Part of a small language model's weights: 6672 steps.
MLP neurons of a small language model. Each row is named by its layer, matrix (gate and up: input weights; down: output weights) and neuron, and shows model dimensions 0-191. Each number is 500 + 25 x the weight over its row's rms, rounded and kept within 0 to 999. Numbers have three digits each. A neuron's up and down rows have the sign that makes its largest values positive.
After each neuron's rows, "fires on" lists the tokens most often at its 100 highest values on Wikipedia text that the model never trained on; "fires after" lists the tokens most often just before its 100 highest values on Wikipedia text that the model never trained on.

L5.gate269:502437515544473496527509471504491496512509500472522470531489484519511483476507504485492478463518473522534506471545481488533465525514477511513454509485506461514483523518446506513499526507549521486543558514532485503487517501497516483495489524512495538475502532448500531476452512485522504479475465503458469487529494530457528545485485485498484464525505482508449508449542484478510495536519482465529495526494525475479507525497451476484533551525519553503527490524526497516486489524501509523495539482526468493507529524470512504443514533539538500468503479528502503514532518530503496503
L5.up269:522482458462487512534518513518515443497514527438521487515478493515526493486521502535482519521498494511495521494520487448482484513547533539524481522515499490521502499480489521495508528478501547526463505513498542546493529513497527465455537530512507489488454561546517525513454503504514546496498498463493487525496531538439498466469514514529493499504512508491488489470523470491509486470534515498544513501464497503490519493497504556514515492522511529505491518530499472535499523488556550512530504472486478486491518480492478511490553470564554516512490492481521513460506525479490482527
L5.down269:470481494507456474536459484504504501562542421468487543487523496512515511495531512521540497539512529473442466476500525503550486493498517488479491510488538502526520486471539492492516478529487531517522455464508479533475515507481475534442500494495504490504504531519494498514497510462517491462492487498554442512494480501471512497518488518477499477463480506465553501525488488548520489473480506516520526480511487487485485486506503551494462528531489499507494529486489531490524487482524529490508478537499513473502493508539507466527481499489532449467535522548493477504546489469484465509
fires on: "ure", "ish", "j", "ation"
fires after: "i", "l", "a", "er", "as"

L5.gate161:507501487477530509489513510487513478475535493509481513514497471504518493529504490520520542522497542498472479496505499499513516482454500493486477494482526518537501489513493500502519481493484496509510504503517526498490546503513506510405472521485460500543542498499515489473525510520506503516479454479494453528486523520543543470484511486478519503486442491516527473436520492476509479462453461528514497456512488506530473514539543494494515459482527558521530483523451490539477504485533469477470483484546525522505483465485464495531502489512475481505465509447543489496447468499514546523
L5.up161:481467491475521471499471506525544473479558520483488500519472526522451507482497456509503533465484461486500545508515496524455529501461515490484517524473532526498472495490482485492495464487515450496490471480474466483472498511489480522437514483469501468504506535478469502484523451528535520456527516520465451511517489533506543521521524511501505471511499486461502499484511479534482506444528526515498508461514456487476520543489455525457446531509490518503476503458518506522493545535472490480503501528474504500494512503454469519480475510501525474522483519525488502483500494469547468505
L5.down161:479542509475494527488462492534574456504558487497494503512528470510517467554480486528462452519508517477519518516476521524514514476465516509495435520521542517508493517518518541506488484477483527483523517521536464517560534477495508512488504517442485491501504481518526529472495499524446499474510539493506465532515522545471490546475497478488508480526501533425478469538512510524519541498496481486488495499494474488473489487505497520527469483509525486495492505483517482486523497538489474489517474521495483535486496447480514534524501508504479486532448490458488493492504502515507537516
fires on: "===", "id", "″", "==", "m"
fires after: ".\n\n", " cons", "\n\n", " |\n\n", " res", " film"

L2.gate4:503493483490512515505459502515515441514513442523471494537533499457492514493475497512516496518468507500544510548497513504532551448471500485465503495501479468519526520527531502469497495524510488499516498528457517473519454494485522514531506499548488559518473517504494518453520500494481505535476500535498511484457545506506512473478515450533515522483460480475515474476465490539509524480508465495498494479538518508462491546500511496502461466479490503455507493496487451552525524531543521470461524476491526506536481516485508522515507503536463489500492502468493561498508520485528479542
L2.up4:508462508476501479454479502474498464509498492519500445506493513503487480492510486503487518525495499486496485453516471553516536554537477510487503517477525496472509489547500454512472432493520489492539480474502485443502503481482487516458556552507490493530498466492507466494527488516519484539497486491509474515519540505522556492503491444538506492490526463514510490495529482496484525505461484511512535491493545491522522476495486481503491488515506491462490500470472449519549483537492502498512465525563522529530474553497478490526540494468523533477521539488471490481506473479518538500
L2.down4:481458488465535496487517512492499453519486510544501470494489513529484499489517499538491533519503527453507476492511504500506518486494496482544487524518541496505502462519454511486482457518519522541563457543510497429497480430509509507494515529456492534498523476538504477437518488550496518524475516500499488519515531476441521500517503440520487454496521464510537509507550474506477512472474495470510537477483529503509521532516485489507462485511492494484489463503492500526486473526490485484481482475528522516511483509526471515493511508512508524450470544480491480495469496476553503484
fires on: "===", "==", " there"
fires after: ".\n\n", ",", "==\n\n"

L2.gate222:473531486492540492499518501509473504444462541520526508550487517486481482479494497501476529486457499527475468550516496527500525476532530492504524526473481474501495524472490544486479512522436500498503478526497513487488441506492532555496492496505495541557460498476472513479475469490433498500505534512508497484543482475465502513500519528472468479501521558465494473522485472509537491472494493484475469515538481515482483488541460490543562519509502452512515493506493498507468522512479493480480517478520523534471483507502521495544509484474508520457509471526495483496509457515477498457
L2.up222:468504495483512515510499534474533471507503489493514500506515508552501500547479460505542472492477494535509519502487508496467480458533518534486509505530492503501483460471520484489484524489491503447509519522476526479530515497499438516481509467494509469491520486467521501463496538451486488549482452540509517470493510483524508531470488489531504502535500511448474496501529486475506492484524453505487512508453446492484480549497530501461505499497489500450483499525549530538502505472518490575492502526478493456517483468480518504446524501499489524545501553527477485510494547483526536514
L2.down222:491525524484468489513460498448464500445511521501524522510481503515526474503540544514486522542485521496471534489537490506483497513461496450515524507526504494507522530518536476483447488453485525489511520550467510518494527535574494499482494501479526530529468502485479491522481511534514476487519460496463508506490534523516470531491475486500486517489469526458511545506512471484498536499489527530509502482519505506462478490481481496514536530493506459468493488534513521540499499510450507481509530518464532485521502505538451453499508502529502548467527495500534498475483577494497526503
fires on: "ess"
fires after: "f", "in", "n", " v", " acc", "l"

L6.gate247:513476550476503483508525487506491528520518487491500525488504511490525532545465498551489515483512509524489519488504478461494479491499497548505520467450495508480523566522450492482522518509467485523517537509497483512536503504508512509519507562479505480505519481481491533439549457507488477504478501475483499510443531507475469496534532492530507497474497500528522532471526479516470507483484544503485474473567522523449501482538505506498516530453470527512588496470476556487455474485481514518478481487472492504503526481524518508517535507501492476511509531481483523500478519521512492521
L6.up247:504505476478503476532497488499512481496511486436472499507474486515512499491520507513521510524526505511523498503511454467450520450491547473496455476474460500481518512519498514509525502488501514546523492525472504490470468483445485471517517514501520519511454494524491479495498512496532481521511509487501531498460550489529505530488523506537493505484483517537486520540466501529456533437481466506531448471534479493488473502534492532521537557490469523539526499508514522533480513484511533522505527474537492488506492539464433503577491517485505495502489511510497505452467519530486495461
L6.down247:484486528539540555499506514471489527504528520444471487504488531551466479468515499502494497504523471502484473467488517486487515478548509481476569461436457500484521512493468502479480490498503509492475490522475505500476479494482485478487466489520522474495468516495496455503504508519538508515520491506493470473499532478512564535487445439513493506495500554505478491511503490486497504486480497478539520498503555544470499535497471506496529533512495493477516485528526517538513487450470489481494539499472523484507496500477468510498455505573475492485519482482510470483488491529535457535
fires on: " ac", "re", "il", "p", "al", "es"
fires after: " m", " res", "ic", "it", " t", "p"

L7.gate425:517501520528515482460460531522477526508513483506520466490476500495482511497537528472499489537489533509504493519526491497460487493521510500517465545525533480502462509543487458495526478484496528484522515475479500506427497539459527459469455517471483496463482502489497503480513494520494459539513439541484469491540451493544530498460500497500512505486493491494437481511497523502501465534518484482498496498512586506503519494494516471518482522510491514506546468469467480483547501455499489518463520511482465500470512546505501508507508497500446501488526472511481558502525497483484518526
L7.up425:515502476478492516499534470475528491506511497476495514500535484474516509493471494491496486478505505465520474464503564471501516517497527551467487498503491498493545491529495526506492546531490497482466504496472521475480506435483496526559462492524516492476486494477483500493512509486462547495474520513511480495440516482473445450516489525505492495542503500527525455504525531477489538525492537534518477500491485492474485493474525454504496456504491506466441512528502512465534545524513492521547496491555466487465525496479510517470517559517493483546538487451524510472524489501527498491
L7.down425:497525511504479512498516475452526460519447531523532471519500498496527504562520499476506507529502492497499538499442504487494496487524507499531497522506467514442529520491515507520446463490468491518509472502437500507539496487497489494538483510551516469468463516503495455474460463508506511495482489473494454508479512471491478473486463524514497512490506485491495513448500511475468515479484504500474511514477488517500466541512488492452502467555512505463500500480496488474499507456491500488545506498515453451520500476469494586483498482550512518529509471536511472495527509547522487515
fires on: "ly", "est", "ound", "al", "ice", "ased"
fires after: " ear", "w", "erson", " off", "b", "ar"

L6.gate157:491509493518460502502496467514489523462533526466496507546509462509505494528461494484479536519444456510466460543487512485476482527507507538502526513476513530506498496513508498524492482494476520445520497497458503530531505471511477464483498513511463525534500507547490503493498495496479469497490511504470524477506483530525557518510539497488485488451503489511493536520500506471475465547530568442551460476524505488459536473511505509492511468470476539535494514493477528490506464512526505478471509474456524521446528451519523548510525496488507530472483490484506533502487522491494502465
L6.up157:527533481515484497530480471459511518514487496516501482489503528531518500567535439472535461503533556464519523495483478518493506521546502545501529516467510452556505509480519481467504523500529509503468510512444493518503496500490496516523456513505489537512487453518454487486515505532486504484491512496544502487501491477508552497504483471494461509549511504456517485533489523528503520524530519474512492474518499457463554503508490492527483476491488502482513546503525542485469522488527542502519497500449536501534514455485535494523501544482517502484500454516501481506524546483508470514
L6.down157:477503510453454527571469480511484496471522498521461489506510485507518495501473507488523467490505489485483518508524535489471472479463511517466487487481435535528524496473509464563484532472508518477515500497476492527493501508491487522558487483528511524532491468502517488482470464536518498459500488498476537532460493492513528478532516525511511481454470499465505478503499505529523489506475487469538503506548500567460489541468502517489480473479543518476456523498464468489539516514520527530467490514493512547549523495528493492495533500500501522537536522439506486481494499501489492490
fires on: "ess", "er", "ad", " by", "ers", "ly"
fires after: "emb", " v", "ed", "ag", "and", " acc"

L2.gate239:516516472501492497481486486453481469491502488529505478496496481460534520524482507511514487485495517465527508499499539506507521475513516461534524538513528506504500535467513508499480569503478518517506486527491564528521508533481505491533506547508497459496499497482449540476463518502490502499524516515472489553505503537506516496494523541475474487474539498499550495492507483514509493479549535530489466481495510505524495506499545523490532432472503443484465458493534502542475513546518542472518512479552470492450498502471521513486461506486527490528533451489515530470536494481492504473
L2.up239:551480507474506494494511479490462491483492519472512529493497511501507488510428477482541515466515508459557464500532460476491503496529519518521502500525494485496542519484495511514531515521528544501532521443540553500498496501513493508532519538526484484470515521490510515510516468513501520489536489496569493494540509479509485496526526467484483496503509486515502482522520503515535504507521503501535509512461515492491466518513570520464519494498504521457537490482444512497507483506542534520537517457566476548489505517462462530498471545518499484514543460469499502469522530500498483523
L2.down239:499524499493470525508485493489493495483516479469461472517520512507438471505519547534510510494518517500498483502503511499470517463500487520525457529522518526512484538502518511542492548524468540531492470500505560481505512546522538486527445534474512461501479487482508462512487503532504534512524491502484507513433507503486480494501484482511471466491509496510495512523498552512490499503491525503501479524532495496495515523490496440492484462515500483494443438495536507470507472516489540539557478411533499504463512464523530516527513500448525536498505493506527503511514468525498512480
fires on: "T", " Gu", " T", " num", " September", "In"
fires after: ".\n\n", ".", " \"", " on", "===", " ("

L7.gate183:533473552481539495527527472498488481530506469515491492484516498461527481509506522484520480530517527526484491496505497482549511527495498501485501477498532457530533511489482507491517502495509473478526490544507501522486466488525514507524473526520530502541481479516507520486505545547496475535540506577543515519512531498526513523479498478516493496528485555494491517476490462465536467477517532494520477453487460526517496490486504479481489489546486495474484500562456488551489514454520519519495509498468474485543509461506496513497457465476498448514552528469516515518461496450488517528
L7.up183:511531498464510497528497490528532485510535510504497525531501477472495463513474504499528491474521575502472492512574491502510536503472489468503543519505520519527540520465501508490555461501459481529483470496507479498448479496534488469526470454501504513490492447471479532535482492571517531515522509507521489497471536530489485504498511495477457483479495514465504492546548496527527492488497567458532497504524507516464484492491525492489494464516485493535514541514469494551492521493511508500454501525504492515476525522488468554512457485495477506518525504519500501514474482488529488525
L7.down183:509445455517498511548484514501492537486513492506454519528479502470494486531503555428447491509488453504513506453511555540532498486485516511471535465531503536506438485450506529518526508487500468502495458511525467538534483524544494514526513495509495499496464500531468529498525543494465484524477508531471494478473500492481492529513538468494466526449500497514513501489522480474493526502503460509462483503516501518492454505496527512511517470511505533448500480518512486521534529505535519500516543495496476544467519525505502490477475509519497517499489504504502537517464494541516502527
fires on: "st", "est", "ut", "ast", " first"
fires after: " in", "b", " the", " l", "arg", " s"

L6.gate308:471452446454466543519498504516511510504549515518504509524485463546530513511465508493524539552478541487453496542556500504497477501517497541499522516469525497517484505476488489527487512553469536462487506482492505490471522485505511522431458494475512475499481464520505507493507459489521491488489515513488477535520498538502497518509476504524515442448463523489485533531506538520497501517516495492481472466482524526493510514478489504532511456518510523498490496459486508518450476530537496474451491497477481512522502510476492440454493500503492498457498498502485534465524484476526530508
L6.up308:516422451560505474513522507550524526508523543530503501491484480497489503487510532515519460504480491507487456487480521489493515516521502469537536534484533508526506491468506501488493480464491541472517538499555519486503539480489494508472468455470479507479527476535486511490523477481508492511485494532464495503474481494513464485473531514501524494523447539464536521474532508525469492529481495527542508501491519528496539497502518505524526511496455545505512536470475519462488473550457491493499481481488498503489506503475551495501508492536504504499547532497507541471480515436477538503
L6.down308:477513492496508474513515540535506529520502524524517511477532531539470474515502506475482474515522469512507508498477439513482498539469488509516479504502522530482489454468504503538473414524532531560507523507478505488489495521464514537501523490531507484521522498482517471549509548502519468477482508480530506464503460490538524469504469495508498537505504496509494497526530464466549507531483448462513485514536517506506493489539468524493470517534526501515465524532485533504496484523474487447491541498515520524501568529509502486509516495472542484540476492552468510477507488501494494497
fires on: "ed", "k", "ag", "th"
fires after: " man", "pen", "urn", "ro", " follow", "ey"

L2.gate200:517550482460516516507512468539483524486491514488489523493551505451534496512531486443489506473488527502538505507456481507533487500540500480481506566514468518575505484469517561517462512506470476538511464453504537473534499494532495502544511533509513507489479473528503525501524520498481473518504514525520492486497512553465498456463532485522488525468522515487503470504527478518504522480495502500487487498528516524516462506491507488490471521498535491475456458490528509491549510538543512503461466492552475467496481512492487476519487491525501523506528505502453511521508469475499490463
L2.up200:460509498521504502472488528496476455525526454519519507479472509477505509531491579533505513522516507503519478528475512495501501459521478510489526500532495512488505485530501512487507504481503508495483514548509494476506509478487521487517460560498487485455461523428551516524478525491481504487505512503471484528519467481516474497497471496451501473516517502472503524496524464476521525492506514506531475505473453462461477517470534551504517514490420498490494479530503476503550495464562493520526535454522489506473507511465470474523517470534508478500506516448531477518489492510519488464
L2.down200:468479523480500454460498500455428484535545541516522488479477515540493524535457530542553511507545513489483480491467535503461503479483487505505486471527558468455498520473501493507526489496495505520497522491501474495520467483516554483495478544529515472503491485462535518524511526521478544469514500505477486477490459516537490511498461479436513479544492525476469502480490499500511503492455516509504484470419489456460506506478495503525519486512491492474482501522503513480508524530506479508538523469492499498483520513464451495499505475513519468461469496480514492499493530496505519495
fires on: " In", "In"
fires after: ".", ".\n\n", ").", ":", "-"

L5.gate200:493467488462498531508516508507488435507526503497445504544508473500475486517482492558470535512543518486540471462531495501529470519458493505516528505507513545506512502460519489514531499488496468492506496513483499502515486494523540504517508469503500517537504449510501485508487499482515528527485496510580484484517533497485520530496495463526506532505484488497521446494475451491508551506518506481521473513462503498491461497497480521526462469524520486505527460496448497484502545572483522522518501510532554510529475491585474502503496527500507471513473509510496488491497521527476458494
L5.up200:562503462485503469551532497512522500463517499504545464485479443496501488523517498519424490506492482502483502511445510459509500513465507483537501516513521477484525526494490494524494530481505521502495458470489495463470507514498542483491528506484499520507460477512515518464540498492510514506537488520498493524514532540511522504507491469510467476507484491480470483503472488479539482513521526511452491465518472496556484502505538510488487477547450541493473455510483537480517515537436493508465532544528519478479459510494465455478518534480507501477501486476512500497510504525507440527
L5.down200:493474491501491539540470518521473506464535479502515513518534498521514506486466496531475568518483503517547514492515525511519504513506488492504491504488486523446480505504506490459524506501494492519569495501506470510505531501488532511512497498490498499522505526487533513496470542495488539500513459470540492506437510502493520518468483473521458466474477518529540503519492507514494480505508510470509502504510524505432488507561487483532465467514527467431552504460440526509490517513524483512537479519502521502500525476497472516536476488482493500556481502423494479480465507535533500521
fires on: "==="
fires after: ".\n\n", " |\n\n", "\n\n", "==\n", "==\n\n", ")\n\n"

L7.gate284:498524476542525528504549482514495495550501508482476502509482511510524517464518509517466549502469496559498490521552486501484485498445495531513504549515513521506491526514501511509519490507511520505474472526519469539495474540524501490530488537482525526526456469491476501516456536472527472525487484455521480417460521533503517492503481486492515534504481478493534531487492500513466505505544497497497496536485511506505469502536505505502522529512480488482485537521472476553520529526568480536488518495483511503476516541500540482515529503502495528546515515478537503507516499441493532459
L7.up284:519473497518523444445515454496498455523487517524569506532440530524480440461473516528480537497507531530491505476503498503501522508461493484538520501490549456474458507514507529493506475509497532512500490503540507520451482499514463513524494503498489473542524479468503497524554528466502505492470512515482445469476500469490491490534503502502547520517502450533492508510530484522495537502493467516528516466465511507495482483513486479496505479490496510519526469513526463490520520501525488524475465505475510505490507556498472511532444531526503532521493496477531459511517502527489506537
L7.down284:506509494526533518513506460527529483501531491541489509433526478491504500532496507476466499507537472498495502512565517517517458502499481531476492532495505523451538546490520481524474446479495462527530514510548494458543531534525523517512488496472549553534480495529498478542479452521550556499482478498479508518454467503487517539487507490536500509443517517513497507523499503484459504522511496451547466514509480478517490506505482479504509510507511525465492487513494462491462478541517516443469526510482521510482493476483520490508516496507489511518518525512527500500531493525500534482
fires on: "in", " •", "ulation", "ific", "im", " |"
fires after: "-", " m", "op", "ec", "x"

L8.gate356:488503479481491509468516508496498455506498482434499499473521465503552473452526482516497528463454521543477498504510506498501529473461491512476496532473531498466505500528512502521507489496533497500522498512468482533514521535512536512506507503440520534485509538521525506508508514554566507513456488468484484501547489536508528507483480491501485487530488482568473511504479541508487470497503494512473518455489446505482466496504507506500512491526499505518482485514495511515480530509476527478488461519506491471511510518560541458511504522508533511488506498548477521502581435507458500496
L8.up356:520526539550504468487505510513484529484478522470553495498528492457459498487482446489496507496530524538516524462545457531507526529486509503499493454513506527478525525509518501507506532512541502492483523504475496550553510520510505462541523450459481512530518493513510497476481489462479466514511494492513492476471515510443506494519488504519515510481457532457479465480469471520495536521494515481516548517536516482484487537491468527535491490521519493525496520496548474476532480525510481501521488487476535481509497504537486533485528537473479527503499439468503483469514558483467521493
L8.down356:523496463512502446536497529505475459511523514481513506542530472436485490489518511507483490537470490507467524519532497508508539507450492489546476493531512534490511500530468520479495491498472517484533459476501508557471516516535492516482461508521517517525458491472502525501517454478499486507444517513513508511469497500477558479546479492543473459510528508445514524504494451455475478490490488449544459516471468508489516484498479533488478496500557517488525537513513525491478520521524509465460504493520538511501541510508498521535482482507485500489520490504485507494554522482485513483
fires on: "ir", "it", "iet", "op", "al", "et"
fires after: " V", " C", " c", " G", " v", " g"

L2.gate401:527450532511503453501521483513509531504480512509493507539514513476492529478471454503502507532554493508501507511505504513467540492497473527496470472513574474510488482484500510502473468526490463543509504498523525497510513486548532510462482504501466506500501514535496520504494520489487472480448539485548491492449537492467494535507491460506495519495480497506486500494491446536526525515473449522527508522488531522521494498477481463541463502484504448516494541514536501511485490537475508560499498497505490536463570504486501451455460534492541506474515496505523524479519532485520492484
L2.up401:487451537489442487511499505449498488554478531505517464498486481468515514495502535496513518498439476435492453535521553506502491503460491507493555506494481507468515520491438487490485522489495516548543497543561525504500500498480514512498461484527532511509532517496496506507462530502535494522514468510505486438508527475475516528498502464487503467496536500489483477459502484480514460484502505495528480489464465531531487520496532482499526494451497527527503532507516494500491495488462537479513522480516541497495474529490491538471519473488511512544458482516476532502513544483502497494
L2.down401:487483485516458490539503491528522472495493489494527504464459498529444505479505518493548468466501483431462509456500523488546492538493560535513516525474492497490470490443482492514506527495482509508498473489503477535501496484456506494511489501537527545506476520470466478493520496528500502482496473512472463500509474494486435473524483489499500509516500528487446481475528521451495487522471513469525511455546510495530517505508520507494551494525527536486496493530505490485510462492491525512533477518505539514516482483513518552494486538504533513515526500551451504536538448483492500507
fires on: "ish"
fires after: "l", "an", "ubl", " f", "ar"

L7.gate233:534509531476505476505533502479485512452487448476519500550479466505453478507495503540530523468504500492481477445483490483500478539504481533499492512497460514480511477480469506515469505517507495438546478525520526502530480432545514493486463490512458478487477488505482535499458500519473504504465465542512506494465455500531480538467484496486485480480517514503499501519497475483488489489511554518542508469520471529500504482515479510496555478475468529538527493505508488456513473524489499513554528487527475473538540483504519536506496475507521525547502523511487514507439497486471515488
L7.up233:465488564508515502545516542545485523543495490493506466524489502511530532510511539537494486475548526472500473513511533510528498489492511518504535523449497537541451485504468483521531590498493459519508493530474532451513517432491524518473474503475458472524503516531508516451454505530521506517506499492475493511503494477475536503504513499473527476504513504495513461471482502529527467481513463487513484466475524502534472505484507515479492491499503498507519510529521528502518522499510468510535472518497467487483518519518502485527490494517508448501484509542469509514446485524526490543
L7.down233:508533487493457516533523531509567506514485519505535507553501494506516514530500501475500500504486467506546471499522502458545518503499488490488475464504539501504475492442512510463552505456495499512476541503466442474548534557501489499509486511518474504522543508498499496527506460528489531523505482504494500495477527489481483517481516496531479501468489513460495456482478506571512513512511453485499433535511524459524476483517483476492478465536507534542519544499534505479499495475543460474510475538497502530474521521487515494504506506530472489538488508515496470524481514516505481471
fires on: "s", "on", "en", "y", "om", "er"
fires after: "0", "ond", " other", "d", "land", "ed"

L6.gate238:501540486561460495490496508502565517457514495483553514500508499475491485477523504537478505432493531461475489516461499517524484495508512465509494542466512490526488506512515531517504526499466524528504510491504507525516465526486469492522506499496484555496490447510537500455507476494499492502519506533508514512516487537489461507517508466512483512497516508490454523481502539489519464455548520451505487457521565502518486519499545542490498514504512462524542474533504473495487513491480487543480491496517496517514482511471583492486497491557457485501509496470474526545488503505519505486
L6.up238:493508500507533543469465511472489489455482514490499495501478481473533531484510519462488450479486552476534513544450532503458512491462481490538485451514470492502516522503516504497463555515535505482476438468516470518514485481507508497506484505498511538531495454462494550494471493515514505517504510514496508462525524487496464548517455536480495497482503511495459483483479528535488493488512490475482481528514455455513514486516522477475480553491520468515488535496491541463491519501504436500507470527478577493485506466510513485487494536484478522507512526486513464507490474493524499486
L6.down238:494497489511493507539518529501555528458472471505500513502529497479469527460532521471473477522505487519487534526506548497471526515502543468539496507525521511476458475496443466538479518489483487456506496527497494525486549428485502517484503473562517520515557495478522489490499483504483506508506470488460506524510526488509509487484516530500541510456503499458507504481518527472460495466446509535504504477469497492506528489521504523473500521503490481481501502473541523508521461499502501506537499483436485509496463459496514512530507492475489575487508543503508497526511543517496457523
fires on: "ode", "ace", "wn", "ter", "ame"
fires after: "ro", "is", "ac", "ap", "al", "it"

L8.gate297:519520534482482501484518427516510459513486471484512501533493486508515503452486495537501507423498528448476505526467515518455518482490508519474521505493500450517527523502505492512527511527529481514473542476503518510462505471494477509488524494521521492523506472496484522450505540521498460484502497501509496561510459499537473487506478495507506472489503514537482449533471471476506447488524466511508478512523555485514443501470479500501504515482475534526511520486472464493551489488505485488495505453491480505460486497525535508470485460532497512467532505480567513454490513516530501499
L8.up297:503495504510488494508459495439491469486487474469496481454487522482510519455441502468534493433554506497532491535512490482436513471482492497495496507501513527491492489503496503499473488547505512506521516534512511532525540477503482518509489496529483557497550512511481474519472499474513515511515472525500499497502523481505441499488515486495483482509515532522476469490478523485480501468512503491519539534518531498517513490501537527531483451511530487469468504572464452492501531459505475504462512499519446541494459485506541520507520506491451486515548486473497514464525518513515475463
L8.down297:520479483488507479469484484496500501519514488471462489459491500508527549500515535492461491497536486466526538522459516490484507480476522489513516480519490509464498470513465492503461449538528517520520475477525490452508498474518513509488489472480459532509463483512499503494436507508486451528524489482506487466559524531499583541474478472510479475544517479426500494463499463485475466493513531491502471493508521516514518497545522494525528514455560492525482475525542506490517506510477501519496514486513510483486462476537490483483482517537516494477505520507492505541522461520462506508
fires on: "al", "fer", "gh", "ort", "ly", "t"
fires after: "au", "if", "erson", "ar", " re", " F"

L7.gate131:510524540518494498524528497519498488486505479503449477514471511501496486494515479455505449516465534445540460474505492486524473532530512496488494512465500495535534491508471511467486509534486491533542474475500505488477482493459474467493420530496490482465519529466492459468489554462507478487520456492505517490503493558500523458509504542525539487514484484551505508542527532492512505562534519510481527491473487492487530538464495470520493511494506476546531504488499511493518456535516516485488533503490523493499452493496513503514486500504536484482488479483555486460508452503499494497
L7.up131:474510530504504497438513508478520455495459485520505525507468495524540503504499449494526453531507470544446497502526474497527489502573528475498462498468490517544465528503453475525534485499486438507511489516462497465523442541484500444462474520497489471513485498513470509451501462500494448525531517532493530504505501504528496479517491485480498540484506493501532499491516479491476484481498526504490495499481466533487483454489530498483493507511523505517541488549492506514511518500485518491500503503505473545474529517512505554491506502478510482472528512490496489542438529515533471507
L7.down131:483488544533526500507488503510493482519563503522511448521513532504536456506533501500513521499510509450505506552544503496532500511475482517476485543458494488504537502474492476440490477467498474498491490470507443498499524525482503493532467513505561450471435496470529524530483503514470498514511474476496508453465554499531490486505506478488476483476514528525493498498542491526544461511489510471478474560509535513460533492497491530501500535497551504523496511539490532474512499499499502470508526533510476467537545504501490499473497494477505514514483489471518475469487518506482483460
fires on: " N", "m", "st", "f", "g"
fires after: " the", " A", " N", "or", " Al", "en"

L6.gate54:535541507507522459471448500553488510477502523485523496508481483448524485518555556474504502488488494462519500506490483473513476518481507486485502551459515467494524475489478470495500525454494494475463472505484533548492496549523486474519523513480448511526484463520465491464463490468502476489508497505516495479523487465520519501523511526500478526476474509488529481533485533472460553473464494506509515462500503478506526525511486470511517553509503532482517535480531485505447466523523521522508523508501478523527517493491477534497485467563530485515513503533520546482533498525460482502
L6.up54:515454488495488545537472525525488471513479506475506520480507496499444527510520499510529498500521540471510511470567518492494513517526482480523464506498469532507478466515503504464476475527484508506459488474472496464548489490516459498520483483509476534497506506477547493538474518470492479501505472464461467520484526529538535500485503517533492505476536506524499515481502540502467527509449501543472490491524484516463549532487497501491515481441518521515480485517483458495544513458463547505507497496537498541481503533529501537516488476510526503516514551487545503475485441497477481527
L6.down54:453503526492546527466475492469498499497491495486469556469515538546507487464520518474477517485535507517518499508482459527509498481491506505491501539484455485502516531541492473472505528544515478532530541536489541553487464507515498526490461480482522524485552505507459561497519526511496489489526498461449497510512491513492499491506502528477488493510538476503518477476499516525490484534483491541458522504517469463494545488492496497471524508489482564473446557445489517508503488513542503498513527494486522530514496497502502520489479545490515519494542521534531488479457494505478469492
fires on: "z", "il", "ers", "ic", "ans", "erson"
fires after: "v", " M", "P", " S", "en", "e"

L10.gate176:545507528523524513505454500484504503509486471508532462560506509534492481527482484486493480497479470524511451475539507533527446511516530548478489522463505509501556555482516515480495547501506512504493496488522501517502465504543480478521546471498510471520523529533501529516515519535496495478520534518486476496485508545510517475476533475478473471514484511501517432496483496459503516477502493438498519520473476506531460509491508537498462499477490506522504497525523529498481490473411460522499511474484479480488503460496499502503478459535528482476497524512530549537518510499517488513
L10.up176:547500515527512527554546504486506476495519516493502451519532486512479524501465509524516479527484482474498503475512478497509460470498520526516480489480478499490517499493531529460455452442493504547498485469468508466473519510474472448507471514535496507521482532502498508546508503512560501514482504523483465512475535495550507494499515470498508525482513508496496458503510496470514540479515418546509461483529517497519531531497500546537453514486507503472502492520476479543521499479502546515495509488487539508529496485467555457493480512535483467496451510503502501511506492483503550493
L10.down176:523465508493470496545504518476528492501452494500489441523488484472510472477491504481541510513500507499491539440511477510506521480542508497439457498479528471443507496528498481518515506479478501527517502486517466467499503510480435497475484527526511510517504482464466512512511524513554490495533461556476474445531507489500498461499519457483500536514522488489516515488495506520546528501500483506488536506519505528471507513490446489497486528525510513482474493505533432473468526484477540488502530439507471478543500504511481506540525501491512505497532528506490497478511513475514551456
fires on: "a", "l", "e", ".", "f"
fires after: " L", " l", "L", " d", " St", " c"